From a checkpoint of a small transformer trained on Wikipedia.
Size: 26 layers, 47.8M parameters.
Architecture: rotary positions, capped logits.
MLP neurons of a small language model. Each row is named by its layer, matrix (up: input weights) and neuron, and shows model dimensions 112-239. Each number is 500 + 25 x the weight over its row's rms, rounded and kept within 0 to 999. Numbers have three digits each.
After each neuron's rows, "fires in" lists the words (lower case) most often at its 100 highest values on Wikipedia text that the model never trained on.

L2.up1484:500510509467484490502555502525530507462510529494550490548485486483486461532508477497487491476510490536510516520504468527473518525531514488480513518487513520483530508503514485500500516487568471496493548521461515513472521536507520498509518480523515511538475483522507510497512504486506525535515509509532489469511527519450489495501509520489560425516478419477486451524463503491479507456522
fires in: "his", "their"

L2.up839:511493479461483497514537488513505491516514516484532531475479491495538525481502511495504494509549476464520504512493471471505511553500492496508505487515503493463515503495533506516529488491497462501428522505478449465501471490510498501497484529493510496514495516498496454468453494535488518553506548464525479508521529516472533528531455524456485507494457529470512453512519482529475518521493
fires in: "s", "remained", "lack", "von", "too"

L6.up444:511514458473459489513459471526534453541481461482469527525499507486508539504519508490497518519515436539499505498478505492513471482470494488509476490479533497457514484488510515517488546514512496515511495504513507487506496516479514484522525544554505501505519492500477504521495483507511523512502472512513474525507481489499512490502477578493481509475555503536467486445467489465518495505461
fires in: "a", "to", "remains", "was"

L18.up988:537500479500487518504523472489508497511489412523497483539484501491505515520513501442484538501492496475502466496477509499521486459469482529494506504523505506504477518502501484506536502533495506472525531537456501460504508504476486508482540488469484508458529510508553477536535451512488519536516492497486505546485494492487482530517447468511485470493497504520506506538495480508513503529452
fires in: "would", "not", "cannot", "can", "to", "will"

L17.up574:507476530503486473527511533573505493499493476437496494520522540497539516511530524503456502541558474550516515475548483481467505483464516476508475470533519488498512497498474489505503508489467471543521465513498463481504462482504512475485531500525438482536497472480476545501478522517504477502516479517547500477504514521501533478485509491521506479478513518521528506558478527508534541536473
fires in: "the", "for", "that", "one", "three", "a"

L17.up1314:484491449457469510521487507545531523495530519491508509503463524504530522523501483479487503517508510520529495533468501482502521531460479480536499481512456480544499566461545489496510517518499513545491482462469484496521476494490469499471524540492516476506510512540486520499502514505518506537499497498484488478540528513502486529495501519483464466542518517500485505538511519550510515543503
fires in: "that", "it", "was", "is"

L6.up1412:497466500482509492481501506489484485515478482501506490510456544496509496517458502474507498507497531486451440537482468540498516460568488515483499460478484470507506470473532466534546483526506482516508505491495488469502496530490472453484490498525523495506510529509488474503517497465483477468541494482501502494496488490543510513488491511520478488468544515526498534469464509477489507476445
fires in: "1", "are", "to", "2", "is"

L6.up535:525511474520495510498479480511487499547483488465509519500479542516492537439484485478491510492510492500476486488499524527504538492494506491469463529484534527502509544473537479533478490533468491511482553510457487555491497505458462491508499533504469460519482497514505505514471448472524479488485487493464465466463485486530535520476524526496493441496533486468488516501472556509528500516497
fires in: "to", "of", "by", "following", "from", "after"

L6.up567:472488471516487528489446459499499490545497526471465473507448531519552487543474455513520512530504488515539518487476495492492513515513518488493476490510490515534506488469521487522468469471497516542481505521498475453478499521516488462476493524538490507523466483486529491522482477513498508487526516546502450488490433482540508478531511478532478517533502458485495519480500530494556531533476
fires in: "early", "late"

L6.up275:501505523505441467483504531481447513515499501471505488530519517490484512504508503541517486480538504485525539490511516495512532472488490523479508508505530547527534521510451543507500486454498514513479512503491508451507488493443512534514514514515506509493485527464492511514518526562575499484459528508463503500527502549473499506472463468490545472517476523516501512453523497482477501457525
fires in: "and"

L17.up383:470563500520461493552515483503502496498565511462455506532525529468485523478545508533502471507506518461517477517448509486498491531501475500503484532448520543508488466495456507537475477553511520472514506501474466472515451540523535505505470468495491490504536527464542526505495480492496518467528459524480537525512511523494498516506476471527480474475521531516504481546497533499506474509526
fires in: "to", "and", "would", "the", "at", "by"

L18.up658:516562466518515515480534500484496497481517501505511477485489508488477478507495486472507452468511497442456494523472488445460507475512545517497508516491521479508482506483475487549487493556570538533497536481474511467506481506534497483488496461490530547491488540508503496462507486494485511520486476536496488455445480492475516453539524488503512519508501490545492493500486516512476481456499
fires in: "which", "who", "that", "first"

L6.up524:489513449464512482516501493486486506527499455495504502511501528523488534498516537535509487496482519544459515495472486479539510492503476461503521499462470495470484473516520446462530474489472472493489528483469497518524480480545511489459532514512470466542492445488528506503507489499507524517500465479491552449472482529486492505456474503495490497496520498471519512483500471473480512484471
fires in: "it", "single", "set", "track", "story"

L18.up467:500468464517502532543496490454498508533496516476501497486488495493494448470492433485469513464522498544478549523515477552485574507497490511478483481487526496495510525499483513552485460480508525443506506492505508548511493513519488494480521498504497533555518492507488521537510422543494518487476561495523478484525499494470497490504473535519488498480540531465503490477477538483535528476488
fires in: "in", "born", "found", "based"

L17.up121:480512472523516451524492549522524532502495522512465494491490487518507462503516515529487463475503491515493505504459544516500464484506465544483471567536531487518533533505495504497461499495503508414500516523480489533505490538477505483466430481517419505514476495521492539510508518509481472472507501491505511461512484531503514471501516504507524475526509513482496517581492512500516489504488
fires in: "of", "under", "during", "to", "for"

L2.up1007:502485536561502549462490536471487516475536543505511527517519476507552551471520512499516499463513484495498497512486492507481553525469455497515516490495483521467540482535515462516543547500501475518486524500451510516507472516541523483530515524491493532525522517494526467506526487533498485506555498504490512537475521451498478490466475487468517494537427524516495508503549478513481475505477
fires in: "when"

L6.up1522:527516484493469463492477496524470526466486499456514481485505512501534483478488494514475473495497478518516496497524487512523517523544485504505503477489520505501512532496491487549552473522476536487482531440531486518483513530457485531529507476479518524527502500498464487457508500527505508492470521438508464459497508547527494512467521561509486519531540496507474523457510499536523520502486
fires in: "his", "of", "s"

L2.up2:477473520542477498459517485488534551452525507533490518533511482477497508535521491468500556521515481477532522482491459511533533532503472490503497535494527483493521478559495510499502521489507544528501487504526503523507465496533494503500475474523498478476510530501473497423475542473514507498475497512490491512512487497464512494512484546485454477480507531497499502494484540493468506481436
fires in: "0", "none", "8", "87", "attack", "case"

L6.up1021:517469444521490525505462481529498527516502478505499487486514520458533495483525484512501502464502462515487486508463549558494485482487513489462518517538512498518490525473524481510533468448442500480493541496513509514482492513498531502493515543472496492514477501471524493487483474497542470523511515539489510473517474499516483552480528535486536493493522491480467562527496500511502507505514
fires in: "under", "after", "of", "due", "following", "well"

L2.up1459:480527495433491487500473499478470520556520492484484496511515536455546522481515468509512497524515501513512505458492462478503484477497534507487519461499479536494481505484503536490493474551477582456539510494493520494489503508455499507436501546512486529543524517514501495506489479488470505452527481574449494532475480533528455548481499504539504503487504520504530456511511532448484505520488
fires in: "no", "number", "team", "top", "squad"

L2.up967:491478477485494508444506488513522454476539514486512458495484526475503506494489526526508522476556502488472469481511478496491495504453527519461476552542518480531460530480529526523501502461488481512507451528468502513474519468504491494552499440514529488521505476513499525467565456493479490502496468510510535470528509506543533515464456504493547511512508492530507508494470529503491496500549
fires in: "was", "is", "of"

L17.up282:520539477466554479520506508496510510480511502495518507504480453524501499508511486512451489518479466509532474527495517449464445483537505486476482487514509517564554489511545498513477550521505450535493548497520510455465472508503511495492485463501504519506504476507495520479519477562488474486535481507468468521541471453485510480460521489444516508490509490488480539496519504540502495524508
fires in: "a", "in", "or"

L6.up233:469451513528503463454489508517458518496516500483512479523487467478492538507518499494509478510473537511531454471465503496455504486477541534470512502512468507526539489513510480509496479506520487532475482522534475547535549555510534498454501526506470538505533519485476498512479507510482521462518483501493507488441520500512537532480513471466523456488498467535485507501504495464522474515473
fires in: "royal", "city", "capital", "duke", "burlington", "hatton"

L6.up954:532468461512495488466490530476508487547539483503475494525481515538490488509514500497475517491489463501495475533525517505508529527525564504499498483488456490560494491507515477445529470461499485504490496555536475508531537484515509514474565514507531512474515510500496457508495498514502505525467472491473527491488533496491500478527535502522509525512498537506477473490510476498473512513506
fires in: "was", "is", "be"

L2.up867:491553486457488478490495513463506501436468525479492502516481477524490548470555491523493527524490481530521502493493470498512490490455472488495497447537521456498485459488530510480480490490550470488519516474497506516473518477507529494502497541497518530504476483501527543537534509509548456521461509507496526529505490518477492485533555510482486494495479491528491515481491521491524520487485
fires in: "this"

L2.up690:487493500530483488490519507449500497506449524463440546492518443512512499496551541471516451547496494501521504527485490508526477509482465509532502507483540500508475488530543489464472533538539469465519520503508516472488482487484507505501498549505507534486488509503514471532500527532523489444507489482490486494507501525536516510501473435471472485514469510502500482480454517487495508500469
fires in: "these", "los", "note", "las"

L6.up1334:495493497519506469496501509521532470507463512513491566494494492520488505499501525539514493471522491530520579519510497514526496470513505514530461525500524512489479500499471493424492509512509525481556495501527515556510511528487505501506505473513493509504489462542495489500533538536523467509468551524479543477500536460511473560451478479455480490508521506498465530519504519514508493549530
fires in: "with", "of", "two"

L17.up821:494519497495496504486552480554484496509492488474508517477420543493518513523473484478509494497539487502463454476445475475497527497503487496528473442488522500503489499481511494474506537493534495500545495480520515490555455544530507499456533479513494523501483529497491480506508487487489504528476508464505450494527514519540512501559504496472472506480529500537489459484475509491519464487473
fires in: "such", "other", "well"

L2.up662:460517486498488504511492470505458547485539488528514470476489490529518461460486485527502532495479533482534466548497511492474486465494529494555500515517471441480491477499490486500478497505489478514483503450518532540482522507503515521521484508490496548486480478529460530494482531523478524464489514549495518495525465514494473468479530512483541501489524466491467538457502547493520550504505
fires in: "of"

L2.up462:531502460508485522500542475480492503524490481532459517495468492487510500482503503470473518506516518444466476531512515456481543543486498429486495541489512529514448481458489553516502506497523515456489491505499493507503460510482511495502524527518505553511508528468500545482495483489529505512541517547493493490442499503527492516481482469485486536510458513504451538522487518530500514557493
fires in: "currently", "still", "actually", "typically", "usually", "now"

L18.up78:540441460464484502523501489520558496529517465509483468479458513500471470483503505465492485526489502461488523501508502535492465509499474460531509490518513507516499486493488466482573515493471481507500534509518485496562522511471551511479483492516485506498489500527498523472525494511526502503483560476495525509539462498491492490496569551481498493519486508574527448521484500512516546500518
fires in: "was", "were", "is", "being"

L17.up1557:478527501537524492529455522509532479479472535496459476496529525447478503515507556501523479494467467512497494524512531467513484499532510502497509521487477460466492531522531507480505491540524497509513495516474529496450523488497497512464502538543494471511475460480551513481509465483474532524484489483470532478543532464446522526512500488505501506503528498445475524535478502490484547515533
fires in: "the", "s", "its", "their"

L6.up1561:528530508496500447474529438517503522503464484462505476494527476514518472537479486519521515508490487508507467456483474484523478505467487491489486455517511484473504499525532473520474459514494473518553510496506512503452482537490511485504526518502483487492490497487463485505493493481548468502481479476497457469470495536521517474482478495518506474471557526522455517473497538529505517517528
fires in: "many", "some", "each", "most", "every", "all"

L18.up622:519532480487505496535446502496460500516500498500506492506473505510483524452559496512476502508504500466489496520518530500551486498431544535480512507474480519556498516514486474556487442480526536500531485498518512522518497525490462538526494503545528532524497485526510517492486475504516480524491517477473488498479508498511473494522510555502508489534541518505495508523530474490547496508461
fires in: "he", "also", "she", "who", "having"

L6.up421:484504520464497500498497517535493486501521476513505468496502530449487488507525516527552515530495540491491503507488469512501464520490515503474462482530459534501473517483479481470485530520442451501470548505513503476537491516442443484471528509538480470506526470474564493499542525488454502504510488455493473514530496507525484485527534483482497540543519514513476507450510444497482522492526
fires in: "english", "american", "african", "german", "belgian"

L17.up161:485533469559475483512541514517529509529535521470473471492490461520514504508509506536480462495525482494505495532498471494531504474541530482495471501554516486488493487492448485504460454500513501434542496449519510538443472519510471509508521493516468557501493524544527494507514483573518498493481505516527476464479487511491506472510502513491524509497496498490429519458494501503495517502491
fires in: "are", "were", "be", "of", "by"

L18.up645:475455505515483541463514490518526524458508470475479472466462523548473480484476494515523489466519496502520492468503503496529536486510503524491477541498504488449513528471521421469503527488500495484523503451514529489491544506523489502484460461523492515487480487493554514533515501501516507508506483472516491484451522533497487493493499460523521466411483480482444503480518461510492485508452
fires in: "his", "her", "their", "s", "the"

L6.up489:505503467503532504477493509496520500508508504476512484467531512482475521493418476466517491494526456527532540505477559539520524515487514520490455529508479504477534495477519491504507499446517509505481493503533520448501495526542491486490490538506484479491506464490500511467451507482488488560496504492502452511516463455516539548520517498470493464463537489504510539511494504501491516496527
fires in: "however", "but", "since", "when"

L6.up1386:484485507499512522509495526508515506496502513507465522510479532446481508476516494509522508509486445517508514461556470500501524516558505533475517461471514523488454487561512499466510528472468493447540535508445486474506489483512449480481510464481481489553454500523519505475552475484505489508477468481496489548543474522480459498501499490493509449495525525498508483569489542477527533493489
fires in: "their", "his", "its", "s"

L2.up288:528481519522536485482538489481521515516475485496503539522531503495507474485501530538508483491513529489528496511478494485509484498480514590553490493519530468487588478510514487521487489496481491508462529510480514532462518508514524506522507502479492527504480505503494542507468511449480478486546496505506468498499556482476453505516522470473494482491514510509541485507500516498525503523499
fires in: "is", "are"

L18.up490:510502540467502550499521493515487539495548495446526499537494520510466520492494467529502500526461527490484508512555504513530519526487538506509487483565467503489480480485510520509527476498502511536494503533518516447527482526486510497512499476459507518491552497536494490523545498524542506527466513480469470487511469481450521477524504478495485513492489534536508458503484471529508485506506
fires in: "has", "had", "have", "and"

L6.up741:491490494469494493468584475469452502501451455491477511485504548499501495547509505514486512530552447530505476463467500509518527519495482523538480486456522475468498531539500501542499515502530473496498512537529543523559535481470516449538495503518478513504494473492521507493498513488495488520477493454509520534519476512491489477477478509501509509515493511478484502485518502506505502504489
fires in: "a", "to", "an"

L18.up910:509508472485508510475500512538504520516491453502487482463473505535521510480481498524470524499489482487535518487533542523521489460462516496465484483517555500520494521425506521541500512500507489511531510545498485451484459525481498526500507486504486499488481520469489503524517517528474500468477492482513501479515510494498493511461522474517529495505527489507493529494523483510546522506499
fires in: "a", "augustus"

L6.up1255:550450499481495477496474476486492538516505512470489551539469500471495498488475526528501523494503496494532491476501454509481502510512505537503484493525433545485517517506500516553484481494476466526511509450467509531500514524503500540496461458491520537530495502479510471512476528537469442490494485505497452474501503512506490495509496520491497476477580489495464479495533475512491497516517
fires in: "some", "several", "many", "various", "multiple"

L18.up930:546520479487441459492468512491516476494480483488518455480473564470480486499519487472517521508519512506495496495575504503518514491504501426475519475503516479519507476477517452490554500498486472511492510485535458495517493450524502516481533525526502532474563529537491491499536520542530506518552485494437462504515505534496542489523485496527480485473474506505489500546502498477529499485540
fires in: "i", "that", "it", "goes", "they"

L6.up199:445512499448505530486509489462509492497531454513493531530513481502471536478537504513542503480507506485480484430480516523534503530556497501489510455492513525523485495540498497563472555525536523466488497512516496545501498497513567462485523501510487519518500497509511540492518532512490534528549468504424503490476494499501536510488522538511454494443488525493511501469473501503469518489494
fires in: "born", "husband", "7", "0", "son", "8"

L2.up1144:518512507501482443500495475514491477456495474507515519508443508491486468505499504501502488477492498505435479517484510464469498512450505507518484531515542517490511531508505490529491515522497478503472457458474450510469478514500464459529539523488483511483487462498571485492502493488526520541544562502485511503513464505510466500486552462520527486492486498522476512535538460515476537529487
fires in: "following", "now", "commercial", "collection", "currently"

L6.up833:506485467514494510509492523507490489548522488506489517505492514509436537506525519492476432496513497476513528522512495503498543510526481467522490526489490490487521548520521479495544493507457522485461497531495510518537505517522482539525515498465487508477446525498474530493511478474537544485496474506513497454460517462493498495490537491483493490504503538538550504505490533528559480469502
fires in: "was", "were", "movie"

L6.up1284:528495496507509489505499520535472475547512541494450516513487510498492530525499468531530485484532444516531494491468491500500510516490455493491478477504453484492500509431519482489496513513480460476491514515565523455501474527475518502550489513488517478512498559460494467542513502463518448516484546503481501494532474430477522510473500490512509473514471501533496539484478559526508486541484
fires in: "after", "since", "been", "following", "aleppo"

L18.up707:529536482486463544476499511551476501511496485496489525498505473499485499479534464508520537498474517498517500531511514498446504494495538538550511449510475527486492499474514465507496467507466521495504510452489525522523516488523517504515537492493563471517510478554494501516495513519492486526520496469503487482535492496435524503513529475515510524543491505524464515503509488531531486472505
fires in: "to", "and", "with"

L2.up871:537488531524529526489540486450521455497454506479495481515495527524486532511516479513538480506483530478466487525487514474478492501524500498513512494513510483534524459467483431498517521513483473503497507481472546524477491490486508493507484465547473456515507494510484478511509464448508469523513513468521506495486471496487509500539487519474494502517510444481464483509480519483530538524483
fires in: "are", "include"

L6.up857:511501487504494511489482498498512507485498520505475426509501513506512448506491479483525468512516502491524496508466464526520472518505489496458537511511531513492508489478513524531503504528537476518495479517520494522533508518451529458516526482508514493497490503478545476482480456493519523507509451502481499518529476494493513490503493463502518495441494523504477504452526559497518544476451
fires in: "of", "fnumber"

L2.up1446:496472502515560488492535509534501501491474491476526502462452502572496511498515471516479461468509532482520514560505534506493466478501533540485506522465521517509505512464497476488488538493449515510507482508456493531529493542477485490475503476518472512486524498502487504495488508502487433468524531502523533508500477547527489484528498491522511523513486542535513518498544515477514520534488
fires in: "them", "him", "which", "her", "had", "was"

L2.up656:524476476467532495467475490501507525489466504502493479559503508497478499536465511459523514502529510455516489526440438544524509460500496517488470508522493472475482515510498524536508486480512448495488532482504505498483535471517523504529485493498493488472502501512513517498530506541522521474493483538500467469521522513527515433500473469469511482499514510553469514504489575508504533471538
fires in: "000", "these", "each", "million", "thus", "24"

L2.up169:454498514515514530504483485501569490508494508488485550503488460517506528493535508518483479515473538493522464458453497482533542500482445474503504509525459500527527498506479498495481548480499519423490516513554527480516483454505468509463500517505487506500458473510499480504466444442501502513476508484447507513484492480528479441498511529474456477495465461493525532505517477476505452528476
fires in: "as"

L6.up1555:516498497542500447491522475462509510554528490502487518529475432522500470534485507534499487512518488512509497480526480498518516468485492504483493519533477528547530515523501450512489460497469478496530450473491492512485504471523525474530507482531524444509464474470499486483508445496512451501476490494496441462516499465512496506520550499546480453470489515523476516524454539506467482489466
fires in: "all", "various", "many", "most", "people", "anything"

L6.up723:473489516497509477490517493494514509534485492485536523498483503471478505475474502490513491544498484511494546509504524487542478502538460457500507505472476495465509529525532524516488522482507518433490467459455510469530452506538518556503488474559497496512507507488538481465465433477492468463469472514487520523488518476507508509530507515450519494480517483480495502533502519487539464501522
fires in: "as", "n", "by", "role"

L2.up438:523534536468545496483526524489518502507497541482581474496522477468494500527535498509537520518515469534550494474494513535503530521479512493509482448538541474489463493466504463479516513499538519500486483505485505490518509477529520518498523493512536495532513470477489539527465462542519471520477471532528544493526511462534453484541508475511524505510496520499475549508502518536457492497501
fires in: "each", "1", "this", "somalia", "somali"

L2.up222:472503477467484488534519484501494497475467519454530472506504529502525512509489491494514514485469536499515519453548461464476571490527500498460511526476498507539474466462457493459489503526496458485467478538477516499479487497500474497537525485493493484468555505490493500494490538521477457545499501473506491497527486478482487511471517464472503523478487487497490500475510492488474515496528
fires in: "or", "but", "highway", "jr", "i"

L6.up1250:518515489488481493471524522483486495487503520507482500497476501495511493504497458479500485542531495499497490505489471507499432518471490512524504482505501504479528480523518510484499552513527514507534475495473536541507531489516488462524500493473522499499496487545489561460495520504497501530473476480482516530515467461482437503499500540458445512536532474468461505513429523539490467496496
fires in: "his", "their", "its", "our", "known"

L17.up716:564453515504482487448495489490498488508512514490510480454505509489530498523546509495504491445478459533468509506480479489501498533513498499503524485492521504495466522513523501475453545521486482473488529498511545495494488529508494479468531451481499536488507504519534517517535483546486490549449482485472475537572492464467485522491491524472474457528473487527498482488470475522501504489496
fires in: "when", "although", "while", "if", "where", "that"

L18.up1564:514518477499473481482529545532498529546505533489494438481473506525485566486512498508490517486512489507463496510549464550498456515447499471500528492494487504535500516510496477510516511504519481500503496541519538508548481470506526513508493507523508552507520522473503534531509526510479509470505489500495505514506490503483488454504494511522470501521501505540527436521490528508488507497518
fires in: "one", "0", "that", "each", "1", "following"

L6.up16:545490464462439500456493457505467503529487489479482487542510503504497474509477496482525527517508462528529502535501459510540478480513487525479518478505474514491465506510522493469509500526466484483505514501521500532493489501531487496476485490507465503462465491531522514496445496496512506495494536497483479518505465525536502483543477542484504464504551481498485485500506564497514511513547
fires in: "000", "million"

L2.up50:518499436466454526494487463533528493464503478491495496517514453452506471506460486491531472497504514523474502534517533517534533490470488518513536506471488472451491505472453507512491439516558485492523504486515453486509502501470507502522481494480473528519539490465513462488488525519506503534509534571487470465503449506500503511502516489470461502477481517557491501495486513493476530530520
fires in: "however", "although", "but", "addition"

L6.up588:496513489475506533563480457476481523509509506492548484520481498482519472479461498495524510520507540517498502473516479533536490505574527518504483504515526514475510500551509510474489514519492465528534529519500546519478489445489511514516496494473463499507478498480544467487504479469536544539496442466490496522478472508515511492483498566468516473453487488492517521490459511517524515505485
fires in: "the", "bdo", "goes", "original"

L6.up446:531515464489501487476513499523517490509452550481527504502517495499501475515506465446506464495511497527528483511532532514543511502501495531495524473501518508502501503468476512536520501503504506459496473515462519529463497467516514469499493515449472540454486490458501543519474511498505494539517497509515540508521502543513500484489517509446530489525474521502500476485503481546543470493496
fires in: "his", "he", "him", "own", "of", "took"

L2.up452:469485501509519516520489501544517475529506488513487517533551470517507480517472527458490476501500509487539459482473532501507454476467494470485500540456502548481523553524515497530476483488502505458495501536536481501503480532530517496495489488467501490516481497502485504507480503470482497534484495461525502494488489508520502536505500490483531507499515520472570470478554467460467540512483
fires in: "film", "29", "preceded", "21"

L2.up1355:459528533499474499480530467504482515451515509521496573441477481511510532491503497499538498555478462511526509458482515507507499520521502520523521511527521480475508480449514467522534505515509483490484551512511441437478485514520502504495463500474508508527483513522512524464503508518525516520478478510521472498482473499493484507493482561530487472516482509492513506535555493515516502519520
fires in: "13", "16", "15", "14", "17", "12"

L2.up1576:501519488525480483503497481509481500477478541494509478530514435518484481526523527436470541510508459525498476519542517525477543497514484527489494493543518527518464494466461513525493492493525489467498452560500505482542516473490507506530487451495508546523518477537552509502472468509501461502510448480483455520491480536497507496505531461522543538524532538482499528477520481504497519535483
fires in: "they", "it", "either", "them"

L6.up1152:527499452431503481500471499474477488476533481512500484511514525513488537491547516503517491475565488503502530512508454495477536499528436528477477511491477501527488477485537488497494493532532445545511532511524512498510472533506492535525496512505508485461482481529492529496511476550548482528497494494532438500510502430445531528491484525508505511524489499504520524488509481525519499469503
fires in: "a", "any", "an", "every", "aphasia", "anion"

L6.up1262:508498468461511473500515450501492467505458497460479443514502488494543522513470459457485520542510489534498504494513486518480472497490452488480520548535511499470537497478527501431496483494472462463522505482467514513466517479504487456463531503493489523503497476450502506468469509466498449526477456497483519461504468477508533496477523509480483483500521487489454519487505516473495497530507
fires in: "it", "he", "there"

L2.up1558:485504479482532515517527500485467548494504505491470491491504483534463489537482518534505531474488480514511499544494503484508490515511506513512507530563517527486446515501509540522519517494512467527490484466502498487523503512522573483519466496496508478534497503470503528525495539511511471531534480514510512479441519510498455527492512481466476508505432465496482475489522506494522523519488
fires in: "of", "on", "swiss", "french", "granville"

L2.up567:481512521503525480499523514499458509523531447473483470459502511484460524508492491422496558475513509518511498465513488485480481537493478539489494491513475491501470494478498495497512526483504462532495511469506528545545480488524491465505475488509543499490509443503477507488529477455497512546495510466522517516488502517481455555515484504551531530537499499492519502512509496459471502503470
fires in: "of"

L2.up850:485518503462518504518493515545552477488461509476527473480478520499477511497516497507504478528506482468547506533475501479467471474511450492531535492470521499522536545517492483465489538504532474509542440456521489453501475554472482492534507500505486521500552513479459492480505525501455492546534549471501481504550481522498554531510533480492518482528466503527501528473499500460441484476526
fires in: "which", "but", "while"

L17.up683:466524530500502507500522532538489534536518462524485472502566476487504501531552488528495464528494503529482504495519501501531504500550548531502491477511443481468490524507501458515530528508525492549527497522511499507480532510544510531517519488474534484494528461524536488485487501536522521514456517530461475536509469535463514480490504511499484497480544489513521495544496455528490551478497
fires in: "and", "first", "been", "was", "the", "being"

L2.up1249:495489525469513500500421429526524505461515461517477518519527514479467502481512517478472517543506437519508464489501428480474456494516508525485503521514510456503498462533516503528512487507485532492546452499509510499475475464513519517494477530488503540525486511494469469523523531491479543509506449547484479540468451499518493500488530549487487502519495492500563505505476484456542483535510
fires in: "of", "number"

L6.up146:520523487511512483520512457526483496533491505547474439480510512457537485521467484451497473516519527485477466549503550527489484500525505472515526465481442458486528545481513515485512486486527492508505546496473491496517506538507506512510520489503493514483529506513551490544502513525504468551514484465524478481496489464524533500489484486549539476500483465543504511469490502481460543498506
fires in: "to", "of"

L6.up866:470486467475523501511510491510463484469474506494516470475488500486495493494523491523492532531542505489441480438445498512494493517509511525490460477527488498523490512516479502517510497508500506529513522467509480510484502508520484511513486531514467558521493538529484463439501496557485523478497495526489490529498482511489484504486485494467498499515516489512472498512457510522558512528454
fires in: "original", "another", "just", "initial", "other"

L2.up300:489497519485499488533448504490497528491531526507472514533473499542514495469487470500470511485459517495478520543466526477506480499506480502517499493511467458466528532461492493518493481490479523477507494460488518486482527478509477541495483471506517522487465498511536491489480514480513439505458492508456471539497490477511504485473492506488466496448495479496474486525499539487508530453448
fires in: "of"

L2.up1371:520508540499499495460508534537505484493522484496559460511511529473533501482492481467489439505533497493508442505545512505558535504537520518493433475486551485455491518499468480543515540556519539470463524482505573536503496483497494501513507507520532507515524472516520537493515497553511536550502499480526485493477466528471477491529530518476507486502522490511532487475517492505485448469519
fires in: "company", "s", "team", "group", "is"